Weights of a small GPT-style language model, trained from scratch on English Wikipedia.
Size: 10 heads of 32, MLP 832 SwiGLU, vocabulary 2048, 20.6M parameters.
Architecture: RMSNorm before each block, rotary positions, no biases in attention or MLP, untied embeddings.
Training: a variant of Muon for these matrices, 340M tokens.
MLP neurons of a small language model. Each row is named by its layer, matrix (gate and up: input weights) and neuron, and shows model dimensions 208-303. Each number is 128 + 24 x the weight over its row's rms, rounded and kept within 0 to 255. Numbers have three digits each. A neuron's up and down rows have the sign that makes its largest values positive.
After each neuron's rows, "fires in" lists the words (lower case) most often at its 100 highest values on Wikipedia text that the model never trained on; "fires after" lists the tokens most often just before its 100 highest values on Wikipedia text that the model never trained on.

L3.gate112:127149115151087135135112145133095161118125111138174132162164114110173133152155050098194128126148090152128119093121121095142112132107128103130090151149138151147124136152139150125100132085088128142139121119093179112090103127117158070135073105155132155182139167079111123084110163134098141170
L3.up112:092144147113149126114107095114104103111107135138154093159111099126159124092125115147154125123086118083158150132144114119130143131127136168145094142122124104129131118130132198113116117138154147117168143089122111154149180141200151170155143172111120138069121127133155142095113135094161117149
fires in: "the"
fires after: " as", " is", " was", " became", " are", " \""

L2.gate390:082141144097099099102163111178126127094097166125116080129178118149132092126083123122149114102128091096096129119137107157123081140114122117139111098131117120137106115149146132119098138102095150131142176141111118099103086101148126116152139083130151117142148185160167163118096137102101146129
L2.up390:138108092106128134133102103134141121142100109132103100152148101116132115119112149102150170096133115132101165101164136130124151137135097083126107114106166105122124152096123125110151152163126105142161163141137145135152172141122135084156158106124104116136120092114157121128124127157157114136
fires in: "it"
fires after: ".", ",", " but", " and", " that"

L2.gate58:107135128156101117172172168138141088143140112129125180102141154115151113100135165090164152107133100134075124104127138142151112144135141122082098102140123089141100111128132080200111096112122135162136115157158120106092133135110109112144165142109156131098163159182067096161080097119083116129
L2.up58:155141140137088141125171171156157110118133128125130201090158185125099142112156151092132131121133080118114137131143152127127084144135119146132135117130129088115151095117139093164125085116134136136161122147139103133093136121102125126118150138110131148112146155177096087159091106130098123115
fires in: "20", "32", "16", "25"
fires after: " |", " ", ";", ":", " ("

L3.gate247:141147122125121105118129143100187135112150167158134137138125138176126121162091092131137111127108094127123153159114119149189125084160109080139135127166114157150135098116130126128131118151143099128151074151155074148116128144140126130092124113084144119127155113117111115105130119119154124122
L3.up247:129150144122153119120172150120151125105132117147134157103146137122131126123125114094086130140103112100125118149104115122138181065121107122160147148164094121132133148113134136104136140143109081101166054133132083109098144120114126149096109138108161136097114128139117178122152115108140169128
fires in: "9", "2", "0", "4", "density", "athens"
fires after: ".", ",", "s", "it", " At"

L4.gate505:141129090139148156142178140146111143119129142127107158144155121157153119125096147099105111069130157106126128131105117120157072149120117111101143109113163141131165173167108155121119135170147126100151081156134106112159119176123142121150084112119151150155133116115136164110132073184147150142
L4.up505:127124117153061118140109127124170124113180153092129085157122177136133113114137117154172139118111130108064143134154134112149103082149123132126109102114118102132130124171134166146180127120125106139131200141076130137117099118131117152119140143141137154158131139143107114149154137136108149117
fires in: "which", "this", "these", "such", "that"
fires after: ",", ".", " the", " The", " at", "w"

L3.gate307:116144131119122140195146101148144167140135142104119131117178165138106105117174099077104132151116135102094138099139165105162122131139134125107153157161120082086134143143119112092172119094135117124096125177107126079140122167117105152171129114150142114065157135134123117152120126136128098096
L3.up307:106149121113183110154124140116186089108084142139143201135121142147104132152169092073132135130128133137113149134212116119132113122120150141121089160144129121108171146151145108126140130148102138125121140139108111118142152171122102142157097110140127131119130096110105155093110095089106138101
fires in: "s", "c", "a", "g", "their", "e"
fires after: ".", "-", " The", "ter"

L7.gate272:110105154093111102061157115116082107137145139141150127120157121120139089102137144146132136157127135144120120132131168110132135170094114122086117147127132123113122129125110149137141133104092099132132118201138153134116154127142094139149129131105100157127119150138158135137157148113141131134
L7.up272:149133115147085108119150194054089092133157127127147121140121130145123117123161124088115116119105135173160153100131154074116134137138104128060109145094133114108122151130146178066117086093125135157175135089111151096158130150163141152142163131133134153070126128150164113073108127127176131145
fires in: "of", "half", "over", "throughout", "than"
fires after: " one", "al", "%", " many", "ough", " O"

L2.gate217:163095086111122082102103136108135147132096157114129105151073148106141131122152111122125149169153109169131125125089126153155126144129124130122118146131180129114090126107171179131111153123129128141112173105141097129083107065154113124159112109172093123146141119129147146103145104163109196136
L2.up217:161132095151135129116124124125058113129091128104162152111123144099134090117120174126120117089147180102157118144091132132130113100112112135134140118125168132112171134134122124118084181121104161156117109047131106160084146085177156084088141105152133129175108177131121161122120085151155127138
fires in: "the", "best"
fires after: "-", "|", " |", ";", ":", "B"

L6.gate271:125136103141117127095112186102099100129083112113134142171101124113146120169120114142135113122118108123104126105132160118116124144140108123137106170148186143151067120139133099153142136111103142146144136102149143142126148118112108142107155115126115154135123128120088084125100119159144154108
L6.up271:152115129100109149144072112089142133165093153128079116149097167081119135130113100120122139135128143161135124142136139097138109129134150143177152163092120129132089099142111139121171175108125100112125134155147146083128186115124160096105104127128125135124126160128148165116106117137146096143
fires in: "s", "her", "his"
fires after: "'", " at", " on"

L10.gate701:152155111122125086158205117122162131132115151096113143149158145127157128123142124130119115089122137134154118102120134126111106113148156123097109163114158136120126095187120132107164170137075122148136111131106153132110126124099160147149125113173091106113142132140175123106104130103179101096
L10.up701:170178082120090095107171097144130128101101108113161130180125126115114137124092145094147149113162115160090149120136137126114110159171135137094095127154171147145174113078152114095133136089126154135112134134092109141125132113108138112125128078128079128135122102127140161114113118099093093091
fires in: "as", "in", "while", "although", "despite", "to"
fires after: ".", ",", "hi", "A", "th", "p"

L2.gate541:094130142113145131151129162136112113153151102121150102172133132122176133128145133148101145106142100115106137147118136119112094110142135137138106102096128137149099119106125113120111098121141170128109177103102169173167115174143116116146081141095105107158109141137169124158078144128121132115
L2.up541:148117144134138125097122129177107097166189101128131155136133132138130151099154147137097173113087180123092136122172148116104124081148142146142099097121099097170116142122129113161097081122144131121150140117093115154094113175096126137124117108148120084138117172121136115164111103110151128155
fires in: "he", "she"
fires after: "."

L7.gate538:129153109124127085130148089072117168143132145143108142137115153128127123153137109148109135138100096129114151123120101148133120138177118121084122112139146143119093138094103132141154094133097141116121098149140128113157122157133113089161094165161168121178116123113130152148120121145080141113
L7.up538:111145128101121117139154106129171095141173103135079092160110133101133139100122143145117098131103129127103086151142112135114083097154113129084147106161112084134091126166155095134195162137189145086127094192175118145144104133141150134113109163143157110155119121153139132142096138141121175104
fires in: "to", "following", "in", "causing", "despite", "faced"
fires after: " due", "us", "p", "ing", "led", "c"

L7.gate195:094117142131178144117145158122104139113141138187133106138130117151139072099111205160136121124191139161142138123125128117099126114142097106173090161166168161148091128156139140123136167141095100159134135127146118141115115155111111120129142112110108157118131126132041140095166122171130139110
L7.up195:125154077118142146116194130087156132119150137105141092159137096125127139125149128086156122146161139154181141172090108113123152131118084150160116144172149130135130068134149129109131147157131140132147149126185095154140083092075120155168150130130102112111178116142119117119154104124094134125
fires in: "a", "demographics"
fires after: " in", " of", " on", " at", " In", " De"

L4.gate375:178117125148152133112144137094090103153078120108129165150132150141059124135143136113114116133102122155088185111135137151124139135084135108121099132119104133131096152144126147127175111120149132151124084130122128084110093089127168140155106149146148111108123156124117124151074109109140095117
L4.up375:176141109149097106155141115105153104158114105122118095139133145081074124146129094131115136118151131146121124129122164156144110162102113060083100106156155111130133146133107117114159127109124137152115132149160191136128079141145128142142078145141127132090090129130142121129140093126120111066
fires in: "it", "with", "for", "his", "as", "when"
fires after: " (", ".", "I", "wi", "S", "H"

L2.gate196:166116097162153188121096109163114184159124120155127131117143126152108125115091142175101114157130105167133111149109123106152156126169132121158094136112110125168169171111139128136125104134161128060106114180132127132105129135086139143129078172128158103080090131160096102153088147153134143088
L2.up196:108100132130120146065112126147169121107132143118165131090145114167141151119123080143119138143111143134139139193140161147115122146111167131157091106138123130124143177120144168148105092096132143149120111146141131112126140107132150133151137123097068133096124102108085090129113149084110142150
fires in: "a", "an"
fires after: " with", " by", " has", " had", " from", " at"

L2.gate713:164110114130145142089088129142176124135139104087111122129137098178138121092099114157096146152149134186160180115114128123098171159112134126156145136163110123092155145130145117127154122153124158170110106156143083114111130154143111116113091132124121123129103126186116093119141117137118121114
L2.up713:157136145141164137140108123155100121126141121098117144123171114110156134110106137125117163164133160161168172140159123130115129123134133161176157149176142116103137096137146130142132134146126080156131095125126114117113115145118128112067105126141141139100104138129106103115156135138146149148
fires in: "as", "included", "includes", "contains", "taipei"
fires after: " such", " include", "re", " contain"

L4.gate229:151133116153135125079129153139113144133093129108173094145158129115094161132098151171135107151132139154140106136133110161134175126150113105158144128109139167141093111160159149121131092140134146119166142149106137122128126109128119158145098135142130111118170099096081074155125109092103140121
L4.up229:132151097089129118123133096138118124140138104131130175092167126074121103138158145127146087121136107149055104132140133122127121108139106143137112102139116128157113126164156128137105138171153135127135178115107109149104113150135166078151123100106131116164101133121151099130133135090158109078
fires in: "2", "3", "13", "10", "0", "23"
fires after: " (", " −", "–", " +", " "

L4.gate163:109143148115119115089109119118158131124158133142111138138157161129129082142111125155103130142111126112145120133158088119125095134147108147140091123160159131112110153145126137115130127153103113192140131139122164163119138162108104118146111169122125136149131141124163128135100130109127155097
L4.up163:091125117104123138138174134143113095162140148147122101100111117081131116166112122142134141122141101105129137138121162121140076103093111119137113105142133129161142111111174077115083126149174086092131153104127145138169123146102147115135124118108110099142121142124128106139105135113112168111
fires in: "he", "she"
fires after: ".", ",", "H", " and"

L6.gate467:135145137085137098137144152098127127154098128151133152109140135124150149095109114108190110124113094152094117127110133120132120116140109109135109167129136108117141112153173137128145145133098127150155131140118123138117137106125134137126157113121110163145141101107128145122099110141144137140
L6.up467:073119109100118122073125127078088139140141107138176102139163094148125116132133123154126116150131133125118115146099119115123115123102104090107159136135145150117164128156128131131140135094118142139174137111133138124134135104138118145134173097098134112147151125112092113099139123161167109104
fires in: "of", "vocals", "top", "mode", "the"
fires after: " one", "vo", " T", "%"

L2.gate654:143117143151136145108108093152190126143109120115117129171125130153138153154128114121079162115135142121125143122176100122087172179083104130149162121149122118131124147121152144110136156114134160127164132106100106132163146126151129126153137143099123156095152147111109130138126107120135087203
L2.up654:081112141131109115124124126165111152103164159157127118099137077161114119185113096182114129128121139148131082128140157124147116159119177108151156101121111125182133132141150114126143134129144084140137102109135140156148141155083114149127162126104132105131110098144129107124101155128111091113
fires in: "finished", "continued", "started", "joined", "entered", "died"
fires after: " finish", " continu", " start", " tri", " join", " enter"

L2.gate685:110181148141138130118093182085094118082130092117114071147115116144091125122101161119145125127137121135147122132144134178097125089150102110116100099109118151106123114159115179075109132118118148056138131139107155121121131138129104148091148147083146125144118151162127126114124101137094139091
L2.up685:080129136145150094097107161102151104109145125122125091116093125191093104121101130103099145142156095127134141128195116129119092090103139120116113109132122153099131136138089120153098083151175172085102145135142144125131110079112129161118181147106148116147123143150131116141127121156123101058
fires in: "championships", "next", "title", "competition", "championship", "awards"
fires after: "x", "et", " World", "A", " Al", "le"

L4.gate622:122148121149111132115125139128103122087096109158163129100095108148100088095120109124174123158128112101121124116136111132085134135094110112149097114134136177105107191097177168120150133092127129177137136114109156122120089140137185153167158160113129133117131137120124120191105103174130147125
L4.up622:106132106128126141142114072104127125191092116162135131119121126124130128122148149122164114121134111131106138122163122149124112134132120120165139185153120168099104115099087126101136119112141128085070149177140127092116138107131093105101132130141145147127129129129117124133099115132146108127
fires in: "as", "by", "episode", "for", "patrick"
fires after: "ed", " known", "ri", "pi", " Mu", "un"

L2.gate550:118065123144110138071113146117126149159102182118111136094124093130143167118137119129123125121152141109117159133132092109136158110116117136107122151147126118128077164113068136131138094141094066158117135121123150120099108136096140129156150168090125094105132109115157121106131101115148131130
L2.up550:134135127129079175088169129128128115146127125147113135113129114162140154150112121143115097117151124136128130127129063123141100128152101169128143132125139120123117128124046178134105109140129082120167170099095147141110087109128114124118129119060116128106140091110138134122141114111125115094
fires in: "a", "an", "appointed", "best"
fires after: " was", " is", " as", " be"

L7.gate448:085150158093128175148082144132158088124157136137163145130153144137166105140135143097135153160118102101143148109124150129122125156146084149110103107162148152145128102133139133123137116090132113098142095112097125114093134069119128128094153149112107123135117145104126163060094138101167093157
L7.up448:096110108145143163108114121072121098138149142157149113138128118125145112126092117127135173112109155150196109082124128123125150130145062152094097140149185120053107076154161133138131159133121128137122126142147106080103103119122120121095133148133113127162132111126113094091118155097118131116
fires in: "the", "of", "top", "competition", "amount", "most"
fires after: " of", " to", "%", " g", " all", " a"